{"num_hidden_layers": 9, "tie_word_embeddings": true, "learning_rate": 0.00166, "lr_mult_up": 1.08}
MLP neurons of a small language model. Each row is named by its layer, matrix (down: output weights) and neuron, and shows model dimensions 64-191. Each number is 128 + 24 x the weight over its row's rms, rounded and kept within 0 to 255. Numbers have three digits each.
A block is one neuron, or neurons of one layer that tend to fire together. After each block is what it responds to, as a language model described it from the Wikipedia text at the highest values.

L4.down146:127155142081145125090149100110119131085090131141135142120138106144117141197132125144134126169107163113125141105126131127150101123102140126141112099106140161081118139096134138131136137121142142180151084115168144114178113111122157134090131126113122175149142132115145150118143106147123093082095139135128096152133049091137091120136088152125138111088137110106142123098158170118127102106199
L4.down211:164132103136135147127121140125114115137159098112118129140140098118115128148089136146081142117101108125126130118121164121158153131127129145114156155108118097106118143129080098146160168135112171158149110120147137129126111090095144124106128125157137143135145169141140164131150105148148130081146174134107075129146103093162119106145081127126142141115141156123128094159153130110144133154177
L4.down377:131113193083134140117134131107117090102132126141105107150127122141142129151129129099123134132114147116173177146134120152155144116133086139139127118115171143090106146142168134100130159107101088155118097138155099137151115186159115126111118162127104148148123134093127105098146126143122141072101150092122105102103108132139171125123129116133139141141172105112133158107166096109127136131137
L4.down472:114123136131112130163114143107087143094087128111153154137097099101133116116091103140165147147152161122122127136090093090112164096163114108152100166121124138079129092166150120204142155092106174128135138111168184113139094131100125123147111105130152103112127126170123136090145120128153117119153092174129141123157117076161083122138100107104103156156142127134163104153145136126150155139145
Description: Years in time phrases

L5.down142:127089133118117105178124126106159100124133106133148092117158125158102091154130109109152130166108106123119125133142169165129082142147131137160120130121137134124102074122148125061098182149121150111118088149135119086137111093132134170099141123112099157111122132134133153147094135135148171120114156122140099139086123123130137141129119145112134133173131109126144110132109104130097143135147
L5.down316:130104151154129133149134118119144123115142105146151104115164099133082133118096162107122113127125140127103111123124131165154122152162149122140120139132120145112101126127122105115124144133143137118097115124134125108149145131137103158078086087098104170114111133166155117117094122113099146127098139098134093117134141132142150155134109137104099133148166099145142149115112080138122151150151
Description: Hyphen in compounds

L4.down186:120127129119124136150126100079114126153109122112166143105127104123137168117136168076120094139131140161130167116110138114169103120113142092163120147087124157137168115133132160114140149152131142097087132141174136094177144106147162157127124129103104131117154111150139116171141103124155136099121122138084135130126136145135109161104092144090151138126155099144133148115110130153095122145144
L4.down407:125127099115145104144128112100115121129081124138146136108112111134081177160149082163132112126113142136133125091101127125153124167125114123139132171173128121122133152147133129107098142176154144126115156115161123077103131128137105149107132098124072108147133135141127110175158147104107131152080159136101099110162106153106132160133147104138130078130148142099115137150106136148087167126077
L4.down460:138120129122135114119160126135162146138148131171160152142148148163154163103182079122083099084128094128168151123140115095131117171089144129140131154130100121099120126141129105108094065109147122135173163135141114134117113110132123088110170132123071154164136098092131131116104113150121120135143144103155123118145145139135166108095129126100119117143191078129123132124159137120130163155136
L4.down691:135107136146179102133097111086106124130167120100151112161145100144116179117090115100133133128118137142121140075108127144139132151130128152143117134122107155137117110149126112128141102120107135133136124119087104118121134150112098179115132115107082067123149113119136123137135133122118137108126140103152064106136160120150115125139172137151149111120129102122092103117113151160115187119121
Description: Hyphens joining compounds

L4.down53:155092145124143127175147140136094164135109115201135130101157107122143129111114159079138144104116125100148148148114132116129164133126115114141125138121112108110154165122113114128148126159098115126097060147127102130130133086118155118146149149123121160134126098162074147096125130145160128122139111130142100137160090128159138126128144116164160152085061159136107153132134152072166111112182
L4.down100:163144140110135109173153124138156166139077124121152110172092144099149132093173068082095148149146125152105145107146093119131097070096148134101138156099120140107123113140159149146137100107102130138115122125104118133094144131090109117139083136143133127177148110117126135144100177170130134133175139130171106090109158136102131126131165086109144139086131098132105120152113143122144161145145
L4.down136:115152103122161085163113147110156119094169106100095111162146125130093130097110167128149123159156146153132104151106161116104092115141191160086126136141165149114106127132128137127125144090144153081152156164098113118131145131127125072131121114108133150128130126121143096148176108134128128147133112130114161134104106141159118138112105141134129145091091110124157109157095104153126110130087
L4.down590:140144125161143123137100101131155116141155151095108149138163089124161074131154124151118162133149112092144116068109090088100132090125111129146077121159187145117127121105172136149132130170077142131111140191096146128115129115147091157119152117127147120141116082107187150095113122101152080096130130124158077119142116150128149113128135160117113151149161111123131148095135173131129133100136
Description: Wiki heading closing equals

L6.down19:111089109133106118102130131131143138122149154119100124148159110098120132160150119096107137168131136134143140136131105112128089135138148081111113143100164160156105130122152135112084115174153156093183146137145127137142104138092069129114100162099125135116139153136139116138108141131142093126117167091127112127133101142102150116137150118153155139107062144143120138122158088140131107113129
L6.down108:138177158116175167117138135086145123155114120155144141122138109080124156126109148126153164147086145168143144115124112131162104130157124119108106139160082126148112162125148123110079132108112121129119136128113067119179135141156158137104082139143124146141084091114107128146142118156107112116146110140110134163089130158132138136096157165105157140151146115094094127141080148124137136090091
L6.down172:105162139108088131097123141055124106202091184132126150137107156141139138181115145163111167128119130105078159107107154113147123115128155119124122151161110126161130142100109099140152146109132123137124131117103113113113125136122114133121131137131109118118133144123063113141149139112146134085136132185179142114127111128129127159134112126104152143133154127130087109111173125127111185092153
L6.down291:134147107131144113131160114146130110120160142092113128132110125153186170146114105133081143215097117175095124106143140093118095150118149076105089148139167172128150135107143119116124166167115121151107134100122140105102132141132124138100137123131142115110172150131152127107117118140103107121124116111114101084127114096121093120062137179124150165126135127142120138087143110129118141096203
L6.down351:139119130105124151075134142108127135080079092147104120114159140100117138127143138121107166111154133131127135124103121159123134147167128128159109118179112153112129133156109128114129128178111142156097129171123128133050126139141137184128138141137119139121137089115136142115146138145140142127141113119114137124102104160116102153097150120186141131118134096119113155111135164131117130121083
L6.down377:128123111120131104124115153105144124133130119137117133127103144114136133143136097165106097105135123114145095120157105093165127121098126142098100159139113088094099116124128135154163135136109147114115147094130156123121139144111116154130186119136120080112108144138135177111075141162146165093153129092127132109114122103124117148114141142124154153087142119131138133144164144150157172123130
L6.down716:104144113145134130103127138074142114129119152095111104101140140153124094147149077113136156098152136126136111136118138090119067170136099146169130081166136123120134133113157162082122100131168163086109161178153145126120061124117153141137090119125076139152105130137103145140113125139152134144105112115134124143103146125102117113106109111139122161138152115143088113115149086129130118134092
L6.down740:102081116102143109151088122109163120141141083120121105179141130104110096132115100097119103175117115140151150121101128148123130145147150132151133147118113133116112148127118107131128135167111149124082127140158157114154184159124121138132135157155144163112105151117153148143064118105147125105094146091138137124113154156153119116097127126121123101093143123132124118109152144122082131125170
Description: Compound and range continuation pieces

L6.down113:154155139082127134137115140107133148160100144154153135137146116119121109102170150130120166108168196112164140129121173075127155138114116118116138138109114142151153083122128090110110099122158156156103138088079135163095145119093121101118111153158097159152140095099130137112119150103133121081139127134099124086128114105102156148111168130126138134156160146138141182115127151096114152138159
L6.down218:134111090143099142110133103134119144157123155110126093132140161133186140081122131162126117149120090128118125124140131103149135119137105139145094102151105130140099115141148118150101162101101110154106111120167130160128093105098169143133106169139114128121109109112165127123166092083113134114105131114132136146152103143154143100112158123082146136113130092143134161126122151081167144146143
L6.down332:135135115118108117113117158149161101129117147147123135083153127202141139122113124133146127176141155104135132131100095122124138129094151123111128097096129131114136142111117101125096089126142134084134122117156125134123128138152168182131128107128153129160121121104136127134182095089138122115133162134151098116120157135121142145142158076115025149131118137122128111114105129088118168155136
L6.down383:106084090139101137119127123142151104160137144139137086107185126154160152082120108203109187138094067100115102137113151143140171127140103094087114154110140146151148129121132135116088125160166110152094086106159145133109078105147141127147117109124135125112120162143162139107123114114160126160112139133149135115108123141110134138164104115116138088134145157106138095164166121147175110090138
L6.down540:118141131072134163126116127111095134119091158136170183151124157151090146151145162126113097192155130124111145109159159067110157167104149116138113134118120110103097127186145147120131170125095114081100093127067118124122094137129134133124098145103114136117114169095105135114116142113142118135092124147157114097146166136125148134118127159130124150108148138151090142129135145138111103134093
L6.down678:142150112084146135100105139128097101065154182081139133097121134148113087136178155147114134107121107071125111087164163107094133083127107094170152124095141102123144150158126106121134175118136142094127164152094161132079106116118131129122118139110146161123086129138090106133165134108127123120147147130130146122130109138114131136112147135158124119112108107146127148109138131097112111121117
L6.down695:162179156094146167105120105097141109119103158131174165107148112129121151140125129156106128134106114120081149140152134115125159110087158145134123092108101097086122132155151126092104115162160112118152122149114124132117129162126135113168111112150104144145125111108109084104143127159097128131132118126125146080106132139105097122156118100160129199126117113105135110101115108136155151170127
L6.down749:132159144120129100083134120132112127155101133124147134179108158107078127114126202130165148147148177133166120133148153111106157124134164128182113111153101101137155139163146104169149156144120126092126131155119098141101098144154123118107100127114100120138103164114098159108165100115099146151101150132136121091136151150122169129113151216154130136116102134119117118101150136133123172152114
Description: Main verb after subject

L6.down23:130147147141146154116119101133181131143117100145116125142092096096109163095127115067163112099172119184160170114116082093150097149161134128143125123157141121106111114095183152160157138138101172166108147135156132098148139149116114157130120114105141146105157130125102146117123137126149127101121105124141153120123144093161151143113119132133179121108129135135127120095109133138127096127149
L6.down64:120128135130095108138075095100167080153113172150125071164090164180111062121099129114156117094153160114129151116128124141114150118167153124153143151117131129154142162131124120091154141127101136124089158116160172162097132133165114133150123107132167128107153091139127142129118129143114120117098145145173109132133084138099098137108097111112128079155108128134149148112112080081134111143139
L6.down130:165100109153121132132138112109114124109132123153135148123127119132099110162139195115143099121138164097106138114133156092129072150131122142131110110158138092118168087132177145102145134157068160147119114122131101178141113125123091151131168106107144140136098161126147085126182205138127107135129152125100131099140113123127120113137143132147153115131148084137117105154165127140135136093139
L6.down248:110103094154151095151133132144097113144181093117104125105118164150200139121103056074156116113134118145088128153106102146124131133135141142120114151114162119164122143109113129110129116141128113148144133145153135118161134132111120118128168178082143114136138130077137109137113142113120154098105123123136146130081145120105124138117137143101128078107138145129147153137115161143140063131157
L6.down379:118117139141159114093087118142168154100107102138121113090081128155123141175123086144141148149112139128139175137107131120172147120113134125137120125115084139149129141153137114147098136116146136124151164112144140086123126110092088110109119136115142134095109145131123124143105136120109147140108139125084144173151120136114132128143123136148149084128099138121116153082102163141098138119140
L6.down468:155153168162110121082074128121148151071123091143097128157110134118111148166140088096107140109134128172120099118127110129170163148121137086146150112142151093102119112166120093110125126157147147140089126158122083138138119177108134098119115140103120100149115149142154149151164125149111115122131112121143117143138100096116091145171106139157100098114119139150149120209104150115146140106147
L6.down642:105125106132158127128110112124110096168136143097122097171105078105106122143128135128107148138129134105162145119150120137119133175115138151138118147174164112152168101114107106149118140133078117109140158089132106082113166110102118151145070112133100134108161117170075155100115160117129126155123141109086123137145114093138122115164179153141161102147106127128159112114143133172126122102168
L6.down717:141144131148151064125132108111143164097122112042100137130123125108144134115141104141121090085144155191122140135104067133138134099152158155086141101088133085150127122159161132165116111113174133152149126095138131134126133182078129147166152127101134113099129128152134124090140125163138150147137099111139141119132121122140109080169096111123124146134118168112109140158131144103126167154127
Description: Coordinating "and"

L5.down15:138145143118160112118133091121137132124135126153113148124119160099117096104110171165152097145108098087138143164132149170160095096171165137131142111133110119073078117125138109167087110093139131156122155134137137086084108141146083104136114130136125173132130094172130120154136107119117128136163163122108174101143134139139140134122157158127087129130114161140142062117129100095108110142121
L5.down679:152123138079139119130126114092171128096112120130130106150110117082167120139092110153140074110099097103143130155119100128169145139104150114108150098108111086044154117123188098103085131102091119141132130151135186141135110164130092120143158149109124118150113102098123147132133140152103137114113137132118161119136137120137141117120093151157151127145131191118154081157120129139138097164117
Description: Sentence-opening adverbial end

L4.down74:120105092125109128101143082103122070157135103122147091143144118187070137086168138142125127150153148116127125132140159139114128139129138169121128149126126128165113151147112108142102134132094137165114118099137106128159138169121091146119098094148113158122155099142110131118120105145138108136123120154165154110105076137099124132148178093132132141093160135111063125104128164142140138123184
L4.down254:153156157145128136142138148144106115162093094098150121120133133091117130126132151197181122177115129102099129102133133134106148127158147187162155128108095124113147127123123116152141140127139103135109120097117101155093144131115107101136114109155132108148168160110102105107169120123108072156191128120125122087146163146115108068131112137140156130119105135109114125122156143126101171106124
L4.down705:127131114133088118137160084147135124132088105148091145127134144139153122094108164163118092149156090082057091155140114172130113138143115139127104112150114141097125117148103120131124140132111155121136104178142125177110098130110129143135114128123120140135161130184136125137123160172116117117152144101146195144067100156087135144136143091113110115121183087111166127162153142110106135152087
L4.down766:162115120111158145126139116177151155135110135166124130091082153142102141151116119113111164150100133120116066120143127147147142119096160128141154116125132102110127132082124169127118130152109159134111145122147135135113147137183138130146126123124159093113130161116130176115137109143150141102176123099129097088114136096119123138117110145134148124101138107106154114120179113187124189139119
Description: Word-start fragments

L5.down124:145111164096140115154117125155119121151122140115150149093174177126162144136119119130099118181102105125131094136101127155109112102115107087152076085125126128099112103101108171161137112110121125067134089158153163115166140126115141085135141117118132183148106110112150122152122120118117153094140139102114133113153169086174159133131116142096126109108149146153134115107119142181055124134158
L5.down728:088096138114119168141146154120133083146094144115175170130147080122122136150110096216144130103121100146149138118111132096143115111135115147159107127060181137132181106091173146146167138145164143125151148121098124125155106100142155125158122110158111125122152147137173126130132130134137107137098070129129149145134152140106092130101140127132109188087129100111126146110166146102106137120128
Description: Compound-joining hyphens

L6.down42:164103150152161134124100121104141130125170132122109111113128114170134128096088124090115116151166105173144116147118126141130098091125119110113135163149121148116169143103148126141103157171110110155129162115148128101113129158116157133088094118116058163133094129141113136131129127102106142115087121135106144173132113122115166165118103111146153133106123130158111139117167118129154147133145
L6.down81:116121139162102125121138134132137126149125107126136141079152123171089116140114140149127131106144123117126125099125130120154142164111154111112132140141131089104142179142112154125101152161084173153123128142147101123085108111130111124121110123127100150104126172119084097125110124149124096091114123094112079154106169149115127124107161139120121128148164100120135125080185147150131108124151
L6.down247:125156119112127136107069097181093143135102119147131165152104157140132122144182083145158147104141118109159107095155158132159151156107153110122158108176157138117145131117117118137157119120118160136178141127133102067160149173161110130118100137110136116144154116138128111122125105113152088107073113129078117163152110101141108157143152176113132157099100106126149130101104119112105155093160
L6.down277:136132158097133087092140131116099117130131101115166165075104122137068110124149125125137137161108140085110136162110123107148143137163134142168126100148126155083153136111146113164191094157146089137115128103113132127139133142115139123109136104158178134153113129141049149131132178114113154136137133161121139142135110126156128099143127144100132129091114102143140137138149093141143112114199
L6.down296:162106115162105087180111145140108150102140116116085148129136089134134146174137093137165159118117122140169102103141090103109139112128132127102143107114090135138141101135120103106155178128124154118137164123147140084128117092115121118136162102102138072161105112143170147124110128161102126087115101135142126162203098130147118165127112092115145115152110164129136080120158137145173150122127
L6.down399:126154144131172129143094119138118146128133107110078103115123090128113130119096075146133146142146151157122120183124106102157155128149132139119102087113098142163145093100130140155120130117153124086165133152084161145087151126110132156130159158115109139098097134132140146130130136144118140111081155140090140148145129159146119064134118143103134194107090150101146130152147138138099147102091
L6.down418:115118133133087100123130114133123123131158121154156127152138135096133092120134120097123109136163112107169115118140129152124163098161136140121157161123090135106122134103175107118143113115125120126164178128114087094153156151079147141145066133134127167126186093141065134117087147095096132129141137134135136110155125147117097125098199144090117130153122112111132122086113154174120142153095
L6.down516:091118136126159131114121128162141130131111094116128137115089081145158103181121097111106151101132107124147102150135122140134152156119181111124122150135135136139139092144116122062158100132151123132108111099139134150144139110103138106121128164167152140099116122163135145157092137118126144129093134113099164162085136150098146104102062139109178105103125130126167075130127120153126111141156
Description: Heading-closing markers

L6.down44:143095113156128144167099126151113112197135129119087106131104139154128130156088104106119127116127138097144116114075150168139132131111106141173117128135112136135102149085123142119187148140093117138104146127110156103129091162110151149107115138142161126102149157119119061142152164150107123116103117122103109131132086169143126141121166117143144164103162100101127118078142120118113153135130
L6.down59:116108128162166149148078135080170119098133124173127081088109098093117150121084140141152143117146130128177135157118110153109125136131099127101123126165127173093121132109180131129118113106130149110143120179140163107172109155165147129140143148069080143132127122081148156113126112136155127116128142130154129149131132131161082106181101159146138157095120097126153131092141142106167109100105
L6.down174:165116090128144093079121135144123138125137130165121116092150124087178126111115150092111164125129107127092129128134143146133108138118126128119114150166090149137115131127095122112129108149129135182145111119131133160086156133151121151148120126099179098128111118115102127170067137150108140127106160082130107143149073117127141125148148161112126099109108101124120180164136077146169131113139
L6.down238:161097169092133130116103115129147140106143162154151145108156075089169155134152115121155157111130172091126083139083131109118115152135137126090160113142138151105148162096123081172152129152146119085140137125121122113130121125145156127152120120092075077149105147153136148137135159128132118140127117118157103112110115154155158100149125150152113149120151096103122112122147127184152143142090
L6.down303:121187130133158146098145139131114162166091094138142152122148074092126088119091147146163123176133089119120101154145143118147141196120141147105134113129125104128128125117108175160115104155125072143103138101136133137123086094080123119169099145160137087169125127123113084125115118171159132120103129142109108115126125105137135124125113142171145111150147132092089156131097167156110152116149
L6.down422:096164103167094077107137136114114185103151116128146148140118126128175125117110149138145155127096167151175110128154126121102142108113140126102171129109139126128065175150103160121123140112151106090132128122137146144120127123119145164155138141142135106126123126141183151109085187121155179115124116124163118112110123075145169092136168152105132126140146121152124102153102095114136165083130
L6.down542:185149102138140104116129104130140078163159191151128099141125122079142117156107142140124158112143131082125130154111131141168123145150098122156129121138134182173149126131115132113110129140109123150070120108120121172186146103130106158115104136129137114128143141141109127119095134133099147136101134142134137124124105150066122132110097124133136153125139097127134080133128118103137176120115
L6.down619:143120125147140129102150085131118153136138092109111129122123149140119111098115125151167131126171120121130082144116166108148102149118105142120161154145121191148077126122130097094123157130130082130127124076111138138115153181098119131132095141125112125082174124111108115107103135139128143142104128140130158111080191099080143144108158113140139135135138106113100129150112160158121110087140
Description: Auxiliaries and table structure

L4.down167:114114136107127157112127108133143091165112125117110162136121123110135080116132117113123141115136186137155094115107124146111125094137124129182099112086136144107142111109137114079147131140108158190151108119114144147156147116124133123092101151183117139153134112096086146089162168134186120154119108139082142103113147119150145130157140076114140158126150111127123141141117125131125120106132
L4.down257:145156156107115120095125142101107132178146153163119125108151108135148134108097118158142143128105148137132098125112104142117079120152112109133096093141080121134137142129141095146097133117133141153078152118162126146129117134076122144163105118136123098135117112094127160143117152098128120107076115117142160152161104132133059149119117140131131135122178133157162156114115117108118150137161
L4.down284:139117135115137162178138193144129072160128095099122107130105110096149091124138115130142130140126199194094126101185117113118103118111084133115146134174139113123162128126127155135119094110152093107151147110079159105172131114129144133127157133142128141133103146124149122130155065098148147125119144090126174138115095127141108132135102136119127142166123151130090168085120136142112104143117
L4.down582:162136152135145120118125132126101152132146106159135107162165101115110125106134119116089099129134128131179122131183156101120116125093163084159110107106143103176148117165084160156149140174110155113131115083104154158148143102133113133123033164089118124157103114113102138120116157140110183170101152130119131111120109085140090121100150135178099122139102121133090107138117144152135129127143
Description: Census verbs and word-fragments

L4.down297:100154103172110145149127147126146139092123122130098149094138092149135140104121142122113103145113098093101133178109124124102141122095114099168131166172098147190134090140121119136110099113132113121140121159149157119105115119131141147126100115154168160172096099137135106139138164167124128122130134183153101131136147149157102169127143149164113144124099117110150118142122091115111135177118
L4.down420:146105144148116163169069144172142150131129119140099114108119151120175107176138120114146105105113081064092110118124125125144119141157152126109148170082111145146125146142116133088099111120130131120161146124123134179136144118152116123094128146112137124125117109096115084146129107186136110120070150138065137168083126123117149172079140125152162153110118140107158135151147141126154090136132
L4.down537:111134083119131162162130121126117092105125086106153105151111144118168155105165065159104127127138104149157126110095108102139119110111125155164114124140149135120141137130137160163121121131122121116149094163166084146118109106183124113124103099122118132118125152148142078176126085175146142115183139085104155116147154158115141166109128121140139070097108147119146166112081129117133152171150
L4.down645:155119094131141140144087086106130103160140128144160106060135128082129144154142143102089105107126113114121152129143102145096144099159117127200144111149122164147142128150115129186120122137125116122070128197110128136114100138138114117125086115105186159122138156147129114131121123118113126140160139107143152171108118126070168102161136134165150108138118140102178135123104146093136113121104
Description: Units after numbers

L5.down155:114114153113170119124155178134145143084116143108158099157116125133159113143137148097078122131130161140124109159132110123139154093179119116133143175134133109131101153130126151128100107115104112118155121153129129098146114107114133135164134137140117105084157084094161116131131109076107114136132100144109066103155126122139153100148106193173159113158150094100152140129137132118123091116180
L5.down656:145152154142113131120125139097107114112122131107119088150135121151152152140137082138111151143105129121077131103164122118154115125111079106113158087124125133120101091122114121125099069129146142114152136149120139114080142137093125119171129125131119103142095090147170120161123118100120166084125147097172109087101142104142154113157122117125134160112129124086168107116116147117113138137158
Description: Connectors inside proper names

L5.down38:143146112113096134159162097104167144155145134140147116161137173159161107114111085151156123138146129111079109156133087105115099140132162150138118142122121123124171161122129126156100131134123123121120160122123141120141104193109112152106097113119148168099156127114089116143144071108136117092141129101106111155113144158149176142083133143152114158156168112106139149121114101128108159118098
L5.down475:126126101155127130083124168090149111133118085148147130098103100133096150146084141156112145125114153113073134111138136110132173162190147157141097121115136144172144130110131116119180113117172136122148074142123112095110106128118174171120165132144102148108139151131114139112100098096118127126117110101150103163159118131141124149135089074112154114105118089138120139099138144153136143114121
Description: Exact dates after "on"

L4.down213:109141138108130182095125119133162169150093123165152144123125162146104079137124166156147152115091102115136115153139140132090140128172136142145142118168117130077127113110136098183132167160122113095082104128082164106120101144134129143134048133156134126140145159218123134123132099161112092125142095130122130108128119154140104133137136147152100144100123136112116088104118113116109164167091
L4.down260:092123091148139130150134144083137137106127137152146103098162117125173147123157120085085123163094089108148097124126138124124125123154128134115153116109138115133128139112106128143094127148134189138107107134098105149120112139102135106146109155155082200148145095117115088101129093142126142125089168113133144095089151134108106153112152109124116171130155171104146113131127077131172131105105
L4.down358:118112109144126133114118111095096117128146144109193116132146118121152169129177125097096072125170144134123122112144095124115123113118116147132137135101125150125121104108122144083101142179152128100167139132140112124153162117104139150115108148106085150106144158086142117175080127102159094139141122134154167164114126141097079154082138112099145097121148161132124140119153159131124122133129
L4.down507:180125133107159123136151129145089148115097098115140079133092149125133126138132158136158142134161134112097128127100101126120100121106133153131127173122114158134120134106141123103148139119090120105124125167135132127111102157155105151130169127149121172114125130112141174126136179106134096140122128131153123098126088083105130117127105111117153090134082124137156128120118145104144123097110
Description: Time-phrase openers

L6.down274:125141162109134107113135146101156118163136118118149131149146109125099124126085174150151136155129156134098115143122121142134100121120157128118127152154114111088101136134115127084128142123098140121118121145143144107144131163149110163061098111146096140119111109143134119117110127129117123124126137141123124141129104145106117157189133145092121121144128094136130138140119103149122159122167
L6.down305:121150147115149122110119105149131131131080115121107154136157140168118099146134144113125113082132103156143125128163116136106089155136124124082150186161106114123118153118118128127149132141111135148100126100119104142132103113111112173125114137115101155142125128093125126147096135141131111124138146131127089118138135106125127195124094154139108134105138147118126139110138090136112223121164
L6.down374:094112161106169127123170122158147134129115124079144122161174094141155124126131154105163134104116113115144182147091140109128172129165167133143150153124122108083116137067129122133164126137133098139110100135107129108153097121123089125095127176172107139113139118122096113152145134093134151153125095137130136131169105138145099113109155152137151141121120127155118104108139096145142159083113
L6.down525:135134134090115128101113107133097115120109132139136111166129155162122136129121095101143170121126111146123132125154169132148098119101106123126153129133130129132114151098101126105141125119120140120135120137107158120141122127110121090066136144168106146139117132132125131105122117138104151145136126138127099112144110096154137110137123128118170134154111166129123104188134144154107200119105
L6.down554:141139151163116111114158115171147120126116129124089127107140092175096112098107163136128126142128130133104130119100158139144111118123156153118094127160154150167107141093152128183110114136179081196096105079121132142118109132168176140112109111124163148105108165122111121118167090093172156140143146123108098127117127115134100156119097147127156125146119170142131125178100162128110091128110
L6.down639:135140124127106152092154135130122078147125129133155168168133124076138110121136121163132107136127106109094122141064137101122166128148132115097136138147140125119116144112144135134098128079116150135129132091109155101136117129097127127111121134115116112149124116141132115135177076136133095107132111100120117114114167153191138160132124139154090133156138165126153151128068104136125177083143
L6.down696:132113130125123136120163159155134156129096132110137152125165139154106084141118142066115153169109126120095142130155160149141127170115135147136113122165139121127076175092096129120169087105130155148141145117144175125124176148130135137088103123126099137170128137157144133139135093114121119138110140125079136150121146141118135174140096149110143112119142137158136094100105067149117172124098
L6.down711:089121133116147113131122134141143143111116140078080102133150113112135117135132054128136130132140153145088138142119128121209124131137106120117169118135118116136125149104106118123134101130113147127130112128147145155112126121106135127146140130150119076129127123112129140077129101124137148145138114117155099106121123130134143156139130135116136139130098147134111133129144150156160172103148
Description: Parenthetical opener after noun phrases

L5.down117:126143141098123146156133124161144137151120135108138126095129145132109172137105168152128127130136123107107113137111156114140113108108138121144109105115148133109128144134119215201075108132140135101148120128128168157088138116160098110154146073127130106136122112154162076090136082148192127169128123136122080121120110113133108076178124123149136187100134144094111110131139146138080169113138
L5.down170:136091129104117125112131090153138131147155095148112118129109155121148115063125122116086141105124140127137107168130155160098104145080162117138101117164129084152122141151135124142116117141115164099135153121132167140131120108143082136097146108116112153119101141138112136147110130111141113119113147140120189170100166138119153139120139121178098133125099178119147192134086083115121145179120
Description: Past-tense main verbs

L6.down141:110165127102121131132119128155145094101116110156084145108119151146142121123101168164126139153045079111143132139132177116147160110150146143107116126102099125108114157139138105159132117110101123146131158111107146140114096123129078147127161145125141112123145138128115112126128119127141175132150143102127138102132123104099151101172115139064125093090128163127149088119161131115111119112139
L6.down245:107158119100159098125115154123094111112121145107174077119115115113131152117157084172126114104151095071132145138134127136141123120146135143133150101105114117131165142143128147177095081146173104098148126150157101139119148141162151132145082121107117122141133101138114136141132088122093104174161101092114130120119134177101120141117114114149120149085146143131133125149133161132128175110127
L6.down290:147136159099137150113100120146167113073115138120136126110121108130160124156147106115091117114130122166128126139116088094099103096115129114102116165063169131114172115113099142104116152105166124160123105163130121180148083132126121146138121115115157120144122098147175126165122113147141072125097120133071157105088117108131152078162067123143147112115113156142111090128156111131184140146154
L6.down294:113115116134139156112155106136174168161099107159092101094129124108162112092117090153129119113144121100147130120081083124157144161095186139105152156109121122103142123114138116181100121154160155107142164110192186118112110115143127133138129145138135114111139114181057123125151123138121122141099150116080139092147108167165116158093133130143094137130138164092132113129100116125138143112099
L6.down309:110156130146122112141173127132156150129091119138108162113115087097123135123159156174118143136115158113107101157142117125135120077133163088104118156100124125071094050144114125140120141117111108135152150131106130077088116115135130134151130104181122095112123148127109153158103114139100164115118148109106124104142143123097117103129138148080144157121137152116109102158132183154118127104126
L6.down312:131142148103120107120129116128133090083074164163125098135147116157113132129147112115098073107117141155092142105146097124134146086113142118133190198086107089154115132073161139102140111120123119124131130134094115094105151128154121151130102153145138121120140118147114135136127115130140151118170150161151188108116134148137145103151144156128139128144108128111140155126142147110120174138162
L6.down412:137117124154120090122146094176151144129134138149173142136149104134124121123123114140107126134119107165131082104115110152100102121088151111096146153141133087140105140168140059158127186129159139158117145105122111119126144155144149114136088119138135130133179120143127097169094174135159120147101103138103120155154156163092127141104105146108141106156135118129147143136106137148113117082129
L6.down447:143168116118115134102120130138139099095162096135116153118103105122149150139106120117090124134162114103142127114137057134141106122116160107146124131046135139080115093115160127109127143119144144113142151165123157134121096157120088114149136095124147120146141139160117111142105156156139137138110123133136167122132123106131103097185104132142152105153127100114132079130157104133113104136142
Description: Sentence-opening adverbial phrases

L5.down99:085147114097100140140151085111107098138096149133128138133119103109138111156125150186152106180125159147167147137116130140080129092126129124129113140107107172154168187136144174124118136115123128096138138149105121121121155127152091136151110124138147134142108148122093157194124124089105118176144112132138115141128088130148145138173151147141158132129102082095148128105154133088122139107160
L5.down207:112112128122117193122120159127107094135083148127116099120109113153153129133128178117173139089122167155138132140142110109139126151139156153138116115142139168102156119136149120173130158115093138131127127165104118105166125116156161175128109134164108151129122106148075136102166126122092127132116115118119105106167114148126125119099102118146103145145116116123139128101160116072137063137116
Description: Quantity phrases and closers